From a checkpoint of a small transformer trained on Wikipedia: MLP 1344 SwiGLU.
MLP neurons of a small language model. Each row is named by its layer, matrix (gate and up: input weights) and neuron, and shows model dimensions 64-319. Each number is 500 + 25 x the weight over its row's rms, rounded and kept within 0 to 999. Numbers have three digits each. A neuron's up and down rows have the sign that makes its largest values positive.
After each neuron's rows, "fires in" lists the words (lower case) most often at its 100 highest values on Wikipedia text that the model never trained on. A number after a token or word is its count.

L5.gate1001:502479492523484479481489505467536481505452523473499507530502522503449469512472496481531463496543471493544515468522499485513487458525464491493494574529502457493515459523478477511507505531491528516501501503497482525489466525471498559484519497512511481472505499478557518513481513470491488486511540471492487473479491483533494538515486474498488505492474541512544482517490478490528503506488506522486477510547507487523499493493502497490487488555466472481513505510481524436481554476490462495480497515524483456494514520479530535501498447492515521469500546477520486483542476501497494513515526435547508516470459495482501500490509539481521462542498516516515498447459481453526504487500528498496547549494483476465489532441515538469509502476495508512440521461495508485486491501505510
L5.up1001:501447508499530514534441538482490492490550520524552490485506532524459506488474493489502504485461496485533555472541512527470548511520474477496488495481485464543532478487519534448474461512511498478497506500495479498495535485521533498525528516528485502482513473532500525510533538505502521510520478479500500533475476519519509516527479522517501500525525526479526478502478557527486525499472503507511542503516502486499520491467468558527497490465498537507500517523510509502520468469517491498483484465538520499480490560527508463461525504483470478546533462507490480506514510476460508491488485490488467522498483475482517506465501478508485492455479509478573509482499513486492484526534496525474494497551510500512460544497495529523485528503480468466498528521517475488537518487472573
fires in: "the" 49, "s" 11, "one" 7

L5.gate529:501454519497496535522477501502450481487477546533504541449530462499466493523481480471472505474528475474547525475499490492473484502482475506485492500526520494505520538505489485510500476512494532533489485519507504497519522504503509529469496493536536497500488481436470481489463482515525534524518570492533509491517496492480507488489544476483514538486486484487479538527484475496491461482491486481475449510498507534507478491532492556518507543510479529491481500509526513480449569513492438510471478492510489476563449575534489533468473519488471483511485537491484469523522496480471533547505454493517489523494535507482495510456501510460493497499488522527531489505493461541491486524542480519485511489463476494506507514513517497482459495466514542471510510519513504465522496479470529
L5.up529:563498538479520543473480532502517487486519516509524479500482509506472480477500496498518500512513500458473455480492479441520464505490490450509474469499493538442473492520506510481506477451464510518469470517528479535499453515541517512509490531492525483513513519472538487485532491513457496497524520492479443490507517444538524492517484479486545503513514532526464480529512467503454542488479511508504497454509525529456512510494512494508500477504493490502498470485480524509509525512504500457472526450523503454524514489508577489491468442514483548515480470500429454517517499434511503524484481456498522519534487503508511484471472501520504491512514480536505514482451490512518543475477468480543516533528528471478496551483486522508508477478522528504509527495518505486480496460486515
fires in: "the" 68, "of" 18, "in" 5, "this" 4

L5.gate25:519504474520478511518461487516504505485473513538462503540528472497513507530483499541485528502542493526539428512521509475490447439527504494495541479493504495510470470527507527498532502455506504473493493450463482530494515470544456495498502487484540489507505522465457510507459463482512506475507492531507533517544483526456503518477524533530477528522528499486524487521524513470529545501513505486475476455504497487464530498514514454487538540481526483475475482512458527514490483462514530481534464516482482502486488464489538487535462473494524518545520549474526486521483482540527507486452512492526517492494503501502527504513535524500476510517462513445492439497505521481464497514536533507511484486482486507490506482495483512492526476493509462488504475494504467480520489497515466
L5.up25:506509438468461519512488504476511459483488501477538510494494505551520523510489464512520511543523565520505523500525509511447531483534469459516520472463524470480476506532519552527499469484521449480488526488494512493511480492557530496473548508519501545502500505521497447462456477493530478476490487494517558508450468508511477509500457530489513495509551467488490529492512470502529497453536432489532500483565485480475468477438480499419519513488538512498521502460500456481491494502515490501503544506484464501516526501531505476502514488514465481495464529497468505456506546520497498534502495501500502515508500462508510501510532511512462478503471478440488505509507499472534479516498472509497488479528494495529489511479508461482531525474512499460493504512509486531459488454506440
fires in: "to" 31, "it" 8, "not" 6, "was" 5, "been" 4

L5.gate165:480486515521491487508544492425504524477497507509519505515479538503493434542487476514463481505511476498525476478495472484518481497510526537511484504493518522534492515543501479530524523508523541502504433519526474526465512523497511500520543560509518538457556439463498475520479537457506514489516472494514435487475514522513479531543506472524505525510499528456468490518497494528511483503496516505479490555479496517487549532475474498499493519482513460512497503572483504518438497470574472519491493478539522485515486498481473505487494529463471468478509515504517505552492516526444477499547496517468502545470457518474519510462450466478490551494506535518527499481548507516527523506533551506527520497498492515511507502463463487483480484501513457502504490485433481509509541512510504
L5.up165:498474485521514545503531480525510468480490452507503505492509465505538498485495484501481524456506469501502512520531504535475514478522512490474467485489497508499523464450512523498493531521536485482524516509500488524523539470485468491507468513476530548496476516508481504478498478546512488473452454509512518493490478528495478510500532519456474479484522538505530530495477515455548482487500427501519495481510479491510503482529502469506458433511457485517456507501499513468520534462490525521467531533518498539507517537557525488557538467523529486506540452477570518488530520504538482520482479511480459524505468474498497497495526484507502492518463516468479535473513538456438479458531442486525506493586527483535473506547500496484515487491543506504478529517492509505543485527488495
fires in: "a" 47, "the" 12, "s" 4

L5.gate489:497518515560488502504478473463484503507490494428479510525497521480474492467492508525553491516541503484486498460507564466477492483478490544519534503527470427462507459524503525471504518504530491463516475530496477495476503506519516491485506520480524498525550462515489514515475513505494438503471465503510506467516510512461438460508529511516475536510486537474556487496515520480493531478493485536510471499512455498498523532528527473467488542508511526511498484484521493481486496539482486483471458486496503462485515462464517509482495479516492495476502507505505485519492504535522477517480483512520520504508513492501515501485497491473508526476484482503533501470510499483479487481516485533505490516506506516497519515494477503482486510432535481491493501535518502463491553494478499
L5.up489:504481496525513541502542479494480491511544514481466477506471468441519494479465486475527526463494475500498470500509522525548509456483490521526486519502503539542494527510443494499498498467519501450493480517430494481492483512510519505487474514464496497504509542547500470554503505468488531469527517459504566462535483497512514488544529478483531515511459476516501466510506510497457478516495501543513477480512538527518547517516533491484535512507489443531537531478529518469504512507498497493529496550518503549470504464482487507502485505533499517506456566513512526488468503437446498484507515522519489503472527514499513486453506489497488471553476498527487475551490500470480526504497469541493530479514487506486498508454512499501452525533488506514510514469494482462504487524453531
fires in: "is" 46, "are" 18, "it" 15, "be" 9

L5.gate1286:503474495491505499499442506513484512479502517507546488514499530495453476517485513527511495525464501522516462477488540483503495470532519481521504476490502522553530505488549522518501449485484487497488502452512475486493500455516509501555509544477539493473531545476552499537507510489479497469516481506488524495548545536506516485492510532479498514445524525500506498517502480524484508535472520518470475485508512471509542466476541505496539537561483464507474468468480489471510535488518457532506468451546489518517504463485517476483495489509494530480517526512501520526521472553451499498471520496527498499495470482468480522484504518482477478522524537488507504493506477505504476504513478483526466510503491500493428476492489530514506475498509519501504495519508429513516479491493507
L5.up1286:510479527476481499514521451511515546494472487473496470489500460512487515513539496528486541471526519469483538506497481504466482523526481528475506520486491487476506510544481490482488499505525478507462491517496493466515533527472479464481448488525484518494468489517540507512521504501495530458445550483521483466509467460485484551483474515505536493511497470514510482468518530487523500485520503480509523450516488468532469500464451522511521538511492521481532531512517471501497502507505464521498487529502553516501480513506512502473495474479514475504444539531489471525517527488451547465489500474479502511513490492520484471485522445500510472488482507533545499493546546485495482483550497477512478487460491541537531501495512527497526509503451514494548475482499503510499513477467495
fires in: "an" 46, "a" 13, "s" 8, "more" 7

L5.gate86:517520506510504495498492507523486513465469533475520465456469478528470488535517475466485462516565527519492491463482509479531503483520532511448472485483506485493515471535469494482477476513477532530514498538508512515493552508489472529479502573511512474456471496538488532504511482520499530546507471508483559475499495506497530491506476537522530575535496503516485517541516510531499493518520453496451490501558497457521504495493482484502476503490478520516479469497457485491486572501540516523496514499480528521496493498480529480488457500495531500491557490507534548494557528537499542485487508510497534519481487538477474512474484454503487490513514510500527471452562521483480447490522495488512494522519511490504485487500528549529498478509490532536579498516512481538537445474454510
L5.up86:510588521485473527491502521494519505512497511478462507497489460544494536465528501474482478456486475517521507459469523502525516499472509501489539507485549500451512528517460515459521512508560497513477527543466505498504480480501517490500537491488519511502466526485509498509470515505518477483522472517545485523540450545519514504470495443476506512509490505509500506498483481489444517465464529502500517494553469549485526488523547494498481466469538516497523446491490520511532525521489426469511475501480511521491507541439518491508464508498497488513483523472498493521500459457547502509467466500518512502527497476526504497487497542496492506491511488590534503533487536505518551511486500468488490525501496476470485545518472487501537513492531477514499521479552457483485527464522556
fires in: "the" 67, "cart" 4

L5.gate585:515494494522522510506528531530444491525508526500498536472503476484496470512468506525497467500516545517456468485466491500507482452553467499502529539484471521522506482525538508492497478495519498530500541537482489517500490523508501498508502467494486545505525500496530491542465499486495506470484459477504523514520508474470527523492520540491508495496537499427508472521475493502484518519443506516471479515503513521497485497476498490491484490527499530515443533498496461464495492502509487545549463489516430529515500524473500567515502461495481508487484531468527507476494501547499463508475555445505493513516520483469483498468477492479462506483534529476536524468466483464491430514493507504478502489543450475460474531460515441505500521488505523464529475478495504471477516517530479
L5.up585:515496500486476542514504506465554530509472502509497472503451542501503530481490511518499442545521511463478501525508493538518484513513495549491538547470492497553480465463554520507489483486529474495545490507498493437511484530502485460496509495486497506464555465498522516550526509483486501509519547505494523471482480477465529497531501481457455500546520533529489450521518548485507479501494497505518464503522507460494506456463514523497504561470478483453470506454476509517511528504517508470502517498494487494469498487510506463505455545481478482482490488526545530484518493481493486523504521496495520480498460500523482488499510497516510503532525484523478522538518467533497535460477514461508528509535498510492507548472510490492502487504521469508544473487529493483483458462501489
fires in: "was" 19, "is" 10, "s" 7, "be" 5, "were" 5, "are" 4

L5.gate1334:531547485516461534505476464518522486506507481510467490498498482545488531507499510495500497545534516515526500518533483503488485506472497502502528524488557501454520524562502491505531489503483487514524499493485504472484508487424500461491519546512483519528484492497488477487516480503491520513530506524513508439523530492480512485481465541511518511480486492514490475454525497484517477522529427500528482496467498465491477511528525493441515525506555494525479527518512494470498514532486509469521461444530471526478499444495474508467413497495496474512490486498510488497530492521509479551513521512493480568549525516522488493486546466468482499495510473522485486491567493522513504484484516514516521501524489476497547462539513532469510525473496506453523493491473505521462494488463505
L5.up1334:478537513526508493506503473467494505501503498485477461528511471533523503482492483508490481503523512535498495474495437505483538519493499514498558517525460501515534547487513456513524506529496507515516514503488514534480475436460503498502534518501516487509500508506510451507433500502506503521492507473526543475498504585528492517476490488473493497471465514482462545490491556529531547499479507490491483514511470492522550448517484480522452511556521509469451532492484500480486501510495459488519452445535498503523477513493489543509535527472515474526501533501538432508494488497506502464502511497519473485505504511500479469499500483506549455473492484498513483538538480495499502520473496482479516468507466535497502530496532499497485501477483452477461489490477534518483517466531483
fires in: "of" 73, "to" 8

L5.gate448:497499483529507471525479491536495527486496521538495516509500537485491470492528495537536539501485519494529489492492463519487481535507531514531443458534585470498526473532527523503505478471514475502544480488532480511523518524536503490479479471493513507475479482492513470528493497568484491493528541527454501510481532490496522512496490520499497505495527497522488528506481469425508507507494445512511496495538544508474470512448502467537458537512425481477496479520427515521495534475504471496503515520513510519499526513499496511469500497474509435479514504518481545491500480543510484505506494540487516502461481477495477506526489522498517528520503517451492492477533491499548487522514492484490492478509505478520498513473499526486506526525490491556486503482495497480501440448479483
L5.up448:557524473485516480529530491479473532476503516503568454442495504533472490523528483515497493501522485475516540460504469504537511512506489504495488488524535467473479508509505511536493508495518472532518501489499527499495519475486496522450493504514493528484493538494542504497510549477500518527497526504523457528509520458515477509506482493526520479502477522527486504554501477479519472547477497500488507523517484479528508551480509522515489513502493509493444540454482478495520503487494487501459486492511523540506471493513515421521431498514504494533495504476449520512514497507515525481495493447493492516521462513551468493487434508528527508503458491493525471485474479490519505518478481504506511488500500522539491505567554473475517474485468557499497539540509558523481510462468514
fires in: "a" 40, "the" 29, "his" 7

L5.gate1013:537526477515535511490487475501512510487504514494486464539509495463532489504454502523528531461503508521514453447481515496508447465466534464513449517499473487542528506498501517468479538541476464528509490507479465511472520518472492499494524495480482459468542545512502509524528510513482477489486529480516512533552481545503508497481475504518507529524519503519514466528547481526474517479540516502529494467484524479510570487508507484476510504458501495484480515494503525452481513500517508500496462508492504479503519505481511515480421542507524513529486501483492520497505506518508483549528501485474524511508514505516558516497507492521505500505536544462505532454483483513486459503512518566501506514515459477497482511463506522479521501487507482484471529535512474480513467553490453
L5.up1013:496508538447519494516476552493482487502520537494447486539539482452470478538510506518512528456512512480459506505506487485494537449504499505504473483526513463541554512510494511492512472466491490500448529500479542477482522483469536474524521485509518520471504523480547450499500535474513459504497522495519519533520544539513475518524495541468455504491466505488456432512527510507455479457511553516445477492518484485504503523519526534510531511502485494522505557517480492504529496480509498499504471505505476472484506468492522470483497530529532496462485523481528518480506506493453450517476507540487515480485528493500507510507504523546531503477519541492488496500505547505465484557502499530489478488526502521484469503493510487496525506476459520499513526495515492483490479492511510
fires in: "an" 55, "is" 20, "are" 5

L5.gate470:474497475521523540524500552510503507517505497537528504455495468496541474497508512542537532511466543541497462521520486518459464504474534484506487453544469527485455464518486476577532523503522509509532483497489489469502476481479502486513502518494501501498500502528453493480499492504506488534512526453501520490484479480501522516484463528509560481520487474491503494500503539447535515470510537477505495454503468515499468508465484509501523500504504515438507439501512499504505523448509488525534516493511490473507514500556496563503458476540456527513514502489512493504514494535480533557451466506483483478505520506505495438472523494498491506525471477476466499473493537514496493527533539492528460493478495525472439473474504489526516537502490521510498522536438477455485503480493531
L5.up470:496427508520534529481501489516520482474544492493478470540520522487509448498445454513497492484487467464489532503495501500475465465515507490495508505517463519496501503477503545472498515492496535487496468455553468470537500489492547502481464496464519518510551472493512493515531515489516510512500506502537533457488499492464525524485511500520484531449482525486513479476505535485507525456580551525475481485527521479549528506492484512473500473526498529529531527497457499475495489487521478526512475521491476477525536489494495481508494509531448512521438484547507516459525509520463506494484469489491505512505515468518486525488515507518525478471516463464509523503506499447504461522521481530483485471516491493573507490504499468461481516504502502484540509487500501497476513512455503
fires in: "january" 23, "march" 13, "april" 13, "september" 9, "june" 8

L5.gate409:504506518492457515540506449506484499507444478502463484494484453541503464513510514510499494500504504487503493510528525469525472486535494520541501523458532500496507520474499483492525515484475460508482503468505497496498463524516504498500506498525490472472527493484440510466532513512485479489513467466488515500490470478477525518491499515466475497467498518485525517477472527495484534498465502514504497491522521517491497504462503512477444477530488465464470518478495466491514480523474490486505484476489546509490488522486509506498501501502486487476500493480514517488523516532525492525519491501500582503472520507485490462493539464474488486473521506467465560523471546495540509477493473511510496495544496490490473502517524526463516506537506500494525488547505507463476488505449463
L5.up409:556561515509449503529494528497521475501493497488513512517479511514539496486437493487525509487475513520487550490475506506511484493552445457565492484512507466553475506556515505513496506486490458546493500492504481519507510498476532521497479483474500538464516523482513485526492477449547522485501581487484511461472512435527514479490483560495525527498464479489483490501504467501468552502487540502530504510498481547511522511508516508474518510475473510470495502471490483474516532483508483516490505555493476515527479465491501431469459493496519512471482531477526505480507489483499507533507512470514483518484509493506477505469484484431477520498505499509442533488477541484526496541531535539475503448477539488528487521488528535517470514509496485490492502464516466473506513506495479
fires in: "to" 63, "not" 15, "ll" 7

L5.gate671:488516539530492535515470489500463523515514476539451519489493477483491526511478505486478540505495525520478519473508480459510503498483502523524498500483505540533473508478492487460484463480520551524562492488498499503470485451529487468542567473518533510492498573507488504503444460501501502502501469485506524530498481536470523493488515579477507524506483558502516502515492524438471500465553492488508529489553512513470462464526513465499505531491487488500504488505489476519482496489483506446477499500526446514516507474533510482479459552516527483509482499501518504499537537565505522522471488522517504443480513466526524535450509474508524485536527473488509513519539510487486535505527527467530482503483465494496509459450491512476538487480509530487495483516498478483489537543496491
L5.up671:511481502493499525529489492492515470506540523482486489537525533427529500540528478511486499494482471471463450533508510531526505484514502491453489505458540472488544529477513519463513489476498505491473490505492567461513486516523488449484479503513492439455513496475493443535506546513500513492509482499499477482490558505490526507509500501488510522482522498432456528493528498487498533502521467538507495509483528491510462508481492457497501482534507506489475518540458510482522496454491485526473484517514535484522513519494513521513539480526478510467497515577520520495512479452522489525492491472510510557477490501483503500520456481460525503482481465515510471449492515528496484537498539504483510457497475497497527484491455549485525502472473505501525458531491525552480461498483505
fires in: "was" 59, "is" 4, "been" 4, "not" 4

L5.gate842:453509459526483527536485532500518481489518460522526486530495528517478502546497492562515462479509508538475483465463480519523472497490514533552550520435493525524492480540530508483518522488486520513510500492530493499459493456550472464527510529470507490500504514492529498469486462504515494494493521467464506481531536500524543535458516487477540529559503539497465521523483517501460495525518518471511506466510514492479525463545514453493532537521511525451505537512489517475512550498515532456526498486520508494480506483519499492490510529527511513493510513468533545451523484527500519516474545479485502453513517493499491528481481488504476486487482526498497438541500497499502495519525475514480508484473456524496504508488485496498531493463504479552520504522484471472491494502537487
L5.up842:504520471479488496529510481527506526493493498479474480533488513468503509479473498483525473490522528512460491479494497508502503496517495510497467448482516499551476500539501481476517467524471538510529441516507472511486482476463471490515497522492524530507522505482514471494521478486508573479525524499498552499499478559546564518524499478462537479481511520480503465496500506517484506479532503482574505494461494514497536499514512499543509520525522489514452486510545558475463492481494514481492490519504525486513493491490527455543476494526520509463516523492541512486492496477482499496474485462504536479565531501557482510465500508535465488480528522514484507510475558477486495521483448535525515521479487488464555508490500510465537467526479455498517480518481517475502509503434494
fires in: "was" 31, "is" 18, "a" 14, "were" 13, "as" 9, "are" 5

L5.gate137:480484456518491489470472490528453533497469490489483512555504486481503500518508502539434467471531456518509480489507501505488516475529481536494512538508509464488479507524514487535512477486502472496546542518492464454468520490517479511527475551505495498496499501503563556484533474525460479494537523537472504520533480517529451498540543473541550535489478510528501500507493459489476519509489522504494507524500531494489510476532540466506494524526495468484489509487493499501501490548481432550531463501498483467504460481498499500489481511512485484482435459456513497468495450520481532489491529494489508500463507521537511496487523496500496501494527514521508499487509488494502522504529503515491474523459529488508489474490500457571488497496519508498510489475511526497523540464502543
L5.up137:498484509533465556519469476483553503490475530514474483489489510472486481497501534470481528489552493486506461490505474498500487475520501491477475474529464472516498531511527521545498503494513523515472486501531484504473476537463488499486527497511517527502519516546488470494481443490500510531509507484455476471496492562491486536509521496494499526529486488453488494538488505461524523520497466480480497494542506467543490482471487476525513523499523502496477512469485496462474532500501501522479561492466481464488516460497467511521530456487482515497505472508513502509507524503554467506441498538517487515484437451553473513531526485453543548525468467510498503465510508518471495524506497495497482483517486504518529493476540521508505520534504502505481554486472519504514493500499520
fires in: "was" 41, "as" 9, "is" 6, "first" 5, "began" 4

L5.gate1215:486471513455509514525503483495483512514470493468474496497539526508495521477500500563529531451531472521512475489466524498470489526537531551476476520505484559508472557502526510527515587500471512485500490512498499498495506469535512460467476571563490498532469443496507504530478498454485471518487494500495495521533487497493491515470482478484558501510499480485476517509511545507500462515513510475502489485528489453500489510516481522467525467539498507520502507461503534489483516498510529451488530498535531488523489519500519487512461497493460449511473531481481486480488560471477509526456500455479480495452502535523521502518540470480485543494483506499524499516470526530514504517476539513478506482516482488502485485493494471471563493519483502526512498483505494508523514459496463
L5.up1215:481494482474488468492451484481520518457496501493476478501542515543512490508491478529475477512514507493495500506509504519467471482516474494485506505501506536480523500506499497449481533501493537518550518475516510497485519450516494480495526492489499471481522504503530494495453514513456497510476470480527518511591509496507508510492472517523518480511471511505456509515530501479465476520503551464486444512472499479501525451514512533517483512498517517496522512480480527491491453533512486519532517510526527551555537500491506503445480511474504482520467522484526504497524512504466499489528500507470558487491512503491478563488541524490489495491509495486528460553497516495494495539500462555516493479482498492531477504504494490511517507478462488494510518482496476470496499504495469
fires in: "of" 23, "with" 9, "most" 7, "from" 7, "under" 6

L5.gate184:473471531517514504513503483468499512461510505480501457449515524532457513515498474519500485485520529478469503494454564498505492510501497481510454489512475494476526525505517483530484497510519472501469471500513471489495489462498521436526431532526547515486496466540525488471472524502489501503496468506505488472503512493536576502476492466495537501528494490521506469544497456532491494496503459522498494485497504477476516496478525494517503470550440512517508444464530510529482548522533534484491529458480507489555504539545507482491491537476495471474484510492505506489516511490475543480495479494451490510523507487531487517478537513479500502506502482475494454503516549494544490521523504494550550528520487490515524536510520481493515526530468523472550504499507538553507508508494525
L5.up184:539499492507504509517500518495513467487525476489459528522515485524558488546476483532538478480527499523483496512491462483544469508502447498501519542473472490527529499479506474517543524537523512493491523468487498505488519486498464511496496499475486485474530474490513484489476513493465496499520540506460493524525515519466477498468479520524528504479480493442466492486472537546475503484467488475519517539478473518480562503497500481497508528510499512468509540525537487457490538424502502447504491503501485545536523501526483505475492521493542558522486503531521489507498498560519519514506520492527492482496498525503483499497468517494470518487488474517548492517501504535548553513497463448491508492468452534518524491483465511509521467478476472449500491485478485529443493517536450
fires in: "of" 13, "by" 11, "between" 9, "for" 8, "include" 7, "with" 6

L5.gate191:495508457552454442522498554500511465534517470539444506572525508482494488504501495524530493475522488456485484509516475468534487512518517534518492507492532526525527486550475480516498484482472518515507485472512495492519514515515473514519497506507497483457493530474533491493513520550494538491516514480455507446496493495460529515481504508499551510502536494519495486534500534497509514528468484484473459449501516505511460436484493516486486454500497521509490458512480474458510465530507563493505452519517467490533516527523555451495515494471516475490488518466546500513475505529495538476515516481467526534479479526535546503480473503526483543501508467537510498468529544496527510500498455471526538486479496505486491523495527505489477517524479515486487473483469544488463533469471479
L5.up191:484473471524470462497514485473469555501523512501569502484490464499544529496508491483518463488498453491523526477513530504515491486496481511507475509462497461520519469567482511497490484444496483546518522494503486531513517441484559486537489503536481452490522502499515459497541508502515477519533504530504549513514543491549499481495512468446491500489524500500501457521542460481495471540468490477486478435490503464527461537506478522534499517505517454519501520489540508482450483438510545502443538457527463531543485495515532507467501490500524510477482497508513507498519479505522540535464435489449498503560461491506482507483484509484468488485510517514494470520503513467507503488497528502504512487472512513512504499496500486537486517460476463508489522537522522479536551504491506
fires in: "as" 24, "to" 16, "named" 8, "became" 7, "into" 5, "from" 4

L5.gate924:485507554493533510475495501464501545472537501497479504489474487452465493500529487518499452493496538489504485480454511483452469479475496568442508479485525537450480504502515451504503487497493517470519482524504458536510447479483474512504498505524544512511456503482525487493497512473504527518488520502477493489483498503549517533481531486524524465476501530530496463504551507463510535508531494495494492457495467494518519555516467546548477487515475498486487515577502514511513503552513495485464500467500527471521490473492529516519485469514520512499477519492471535497509498465555494475519503494465529514492452510514504471499533552506501497481510487486556504486475447494510516546493545495527503495469526517484493498497474532511455563492476487510551532538482469521476460483515498
L5.up924:557503517456524478488489490492538530517488507472505509527470528447563520495504513476507458515544514489487518490489499465555488513530511515484456521557505450513484512527523499501460487489492517501491502519513548527528530505476524538475494524460517505496535542468500492500505482503521494473484519492460483518476527479505500501517478521492487482470503488430468520508518514560475465482540520514482514523451480498519523499472496491509506468533537443501495522535477470508507523479516474523493529486510554488540507524506528470476530457530496545463492519501517459484509521463452461489491467489466506531508504534503463487499530516498487479499499506497486540437518525490452506493482508533524460484458499493490519535480520475454484494490473517508476513471499536542477505463519476
fires in: "of" 95

L5.gate1009:502482477520488496469490456466544525507463517524474483497556496490522500482475531508509472508513529489516498497482498502499538509480471533507501497494475515491473516466497484479478509479466468487516495487440488533513516465477467513499473481534528515452520502498539499485489512489474492481485508495555521513504466512488496501491512478511530486519526524513490522546500488524438524505520439526510433458538506490532486504525498550486467503501507504469470507479489504476522503492511501516509487538507536466498529470465522524518443541488513474532467488501497513489501518500474481552489541494523552527474523513457492484533522526482514505506563518502526468478513520490512404520576523509525526497454511469464494523475511531530474510456483497541514519525481516512511443469496492
L5.up1009:499448455539506528501506485526524499475495504496481463515505563490432495477501472482503539494525506434519498504483512485483497487497542467515471498518505501558511466509463530482520484489516470535509517535475484497470520539498461479504509510492522495480554452535511487468523503520452497504494489493513489546520506531484509496439515481508530504514501478475500528501563468506540513513480507515527519509547512480470534469497512529511507528478543546456503487497503506498517496493521515483506510508515478514467514454501524544522515498493463505532515439528548487547489490490486529495487535477495523482522466494518510523538448478498535494548505517482531498466496489513530536494501527503514505489524508511517479474459499498497526493503538515482468520491503525533517501446495488
fires in: "as" 24, "a" 19, "became" 9, "appointed" 9, "was" 7

L5.gate1289:490558533489503501502510506471482541517453507521473493499496494456527504467536525457507503481495468449522500470489481487466531483556521473484506513480525509521478513449516481496477487481467538504503509465514507524530499523473530498503506487518515491415504491575477501528495498504499530496472504476485481471489491506522540507506531491480481548485521516495440510510523496552484508505516474497486505485513474472529482489488482486490478500546499535495500459531527510484463527485542497485470516480487521516496476512498502494518503489469501479493474458560511494500491502458478486473505435487534488517483482460441480505479471475504507440470526474476497469500534518530505411522544487506482486496493523500481487530468527522473499495529486512461520493515503468477468456505517504
L5.up1289:500498514480525498482484497532473502465534502521454493501541491500464471491491523498470498511534506558474482505572462453516451486508487507508497468421466447537490495501537501540491513546518523464540479467501502542520496507525440515498483498502505516474450524481491487494502496482511513488534522500501501500463492513473485499503539503495528514487532540483485487535509509499513534474475492485442485531482501507514503461494501520479521515514443519508472495480499461492518513465516498515565569502535463497484552488506513482487485510483498535497509531492474567523520533491517478533520502515554482462483540473524495553525545501463547540490507530495526448493503491477488532523461488494520455500478491474559495474525478514472522467480516486509502462463494501504510519532538472
fires in: "was" 34, "were" 21, "is" 8, "the" 7, "are" 5

L5.gate298:506516488500516532504491534455515528512488489541500502521486476498506456521500503505512478537497527502485491486499513488473503485452513542512497517504478490511525473522529498480520511474507537468474495514523466531450486473595498482523535485483514522466469529463482523465484481533513486477438516503495513465488526538502540540525482509492510501512521478510474500491496524491535487472507510521496518462513479513459486505483505495442557481463539502505451504460510521482513460494471493440512492495519455514472469527471503501485499461497510477468518472536518488479504543506484460527482557575468511537472453477527532516458516505495513496524512473495489485483473478455466512521540529516488469502508472508527447492484514500502546523484511491519502488509491464500515505525486505
L5.up298:514497522511515493536507512528490510467460509502490452516489436482499518551493466466518518487532465492504468495531499458512490496491496506522484499455522486492521463527498482543497520483475512512523471500486463545486513488509555447540527508446498492509484519530490507489480522539502503497505474517509518541499507512520515482447465513473476546531472499501488505518472520530458478488519516465470494481504479490544486513488499478486541493494550520519478497490495527542485512515503480494535507496494535498502470536497523488472503501513471462556514508471485491522553532534523481528465483480463480499529474503517502525527489542511503519501514516528489490492473470492453502473541510486503523484544506478501478485525496540502534535476516557509575542472503464511515503492516505
fires in: "the" 50, "s" 15, "to" 8, "its" 5

L5.gate572:441461487524495498530504514506516530495515487513523474513513464507514465502499517523509453544517506542499454489514530518493472526514454541492507495480496499477489495492550549522517516474469490518474493510481461498502510498542521469524504518478463523494491460510477491484429489491490493509525506499480550512526487504470578546490506537502490503510531528467474521497503522486482522498539500499498487459493453511515539502485509492546444535474518498481487475498472482518523542499474467514509477513506437469526455508498504479541477479509504523437479481495469539467486484498504519547479510523484503498540505488504462472526527493528456470489481470500477491504484533500516505507498488480525506447495496518487506500464485509482501517468535449517535503518520454505485499461519491
L5.up572:439504517516494491523487516495516493484519516463483486509543506522520516519480485464471475477556501499454484500538519519505487498517476540496510516499493476473479492547541531494517470479476519517505545531500450505482495510513514503505464544469524532499495466525476475526447473507476502542509502493490517480501479504509551503497526498484529513495540534496470511504505491492473528543504503452523493482458522506492489470511516535532483524478491524497472494493498491489503491472500467490516482502505484500511485508504504512491469476490492526422508507510510490508528517531514525542550501502558572523536524493517560495501576492502498479445484507495510513500537505499507524509486504479517478481515501500513490503499521531489528497463488468472520491486507472432501531472496463
fires in: "to" 52, "be" 5, "a" 5, "or" 4, "are" 4

L5.gate1184:461496454504473523544499479515510519485517520516467502546491495489484567507541508531499512519533503509506465474493511466508496503498495483479489528511480489502501509508516494483475465475491524489487501477501471493440477518574466483492514517498544436457471526529503484508556496515496498480481480482521495507480493518481536492481477507489520518541485506504534485501513517484449527507490469540507521489490492501487487456499488527477522503524461496485456487516483510511510493469491535473499488489545500482510544529573510470473507506513496477493491499506475507422514462500465451535475495477525469510467506506476513488471488491486480467498561483522532534511478504466528515477553516479543502497486490470488543504491442525513476505494499523505540478488484479472486514502475475
L5.up1184:462519473490498496508485486484512512468517520517485498567531496518487545496472496483527504555491506470482486483491496495523518492523505490523521513503499489487465485485503524453505526497515530477523462489516548520512459538500526479550471500457548539515503503498480508525548488525527527485466487446513487496525514515518488469547482494441489473452503514534493535499472553477469467508492480501480501507498486486479522460483475498495503531476445501500495527503524490524501484514497498477517541489519573493481485481490514488532529553498525488462511506489505484455516496537444461522467533487524468523499592493514545502484527516490534494455541532492525474506565491463464526471486462450493535468515505501493501508489474502508440473536507542502543467493483465494503535544461517
fires in: "had" 20, "have" 17, "has" 8, "to" 7, "started" 6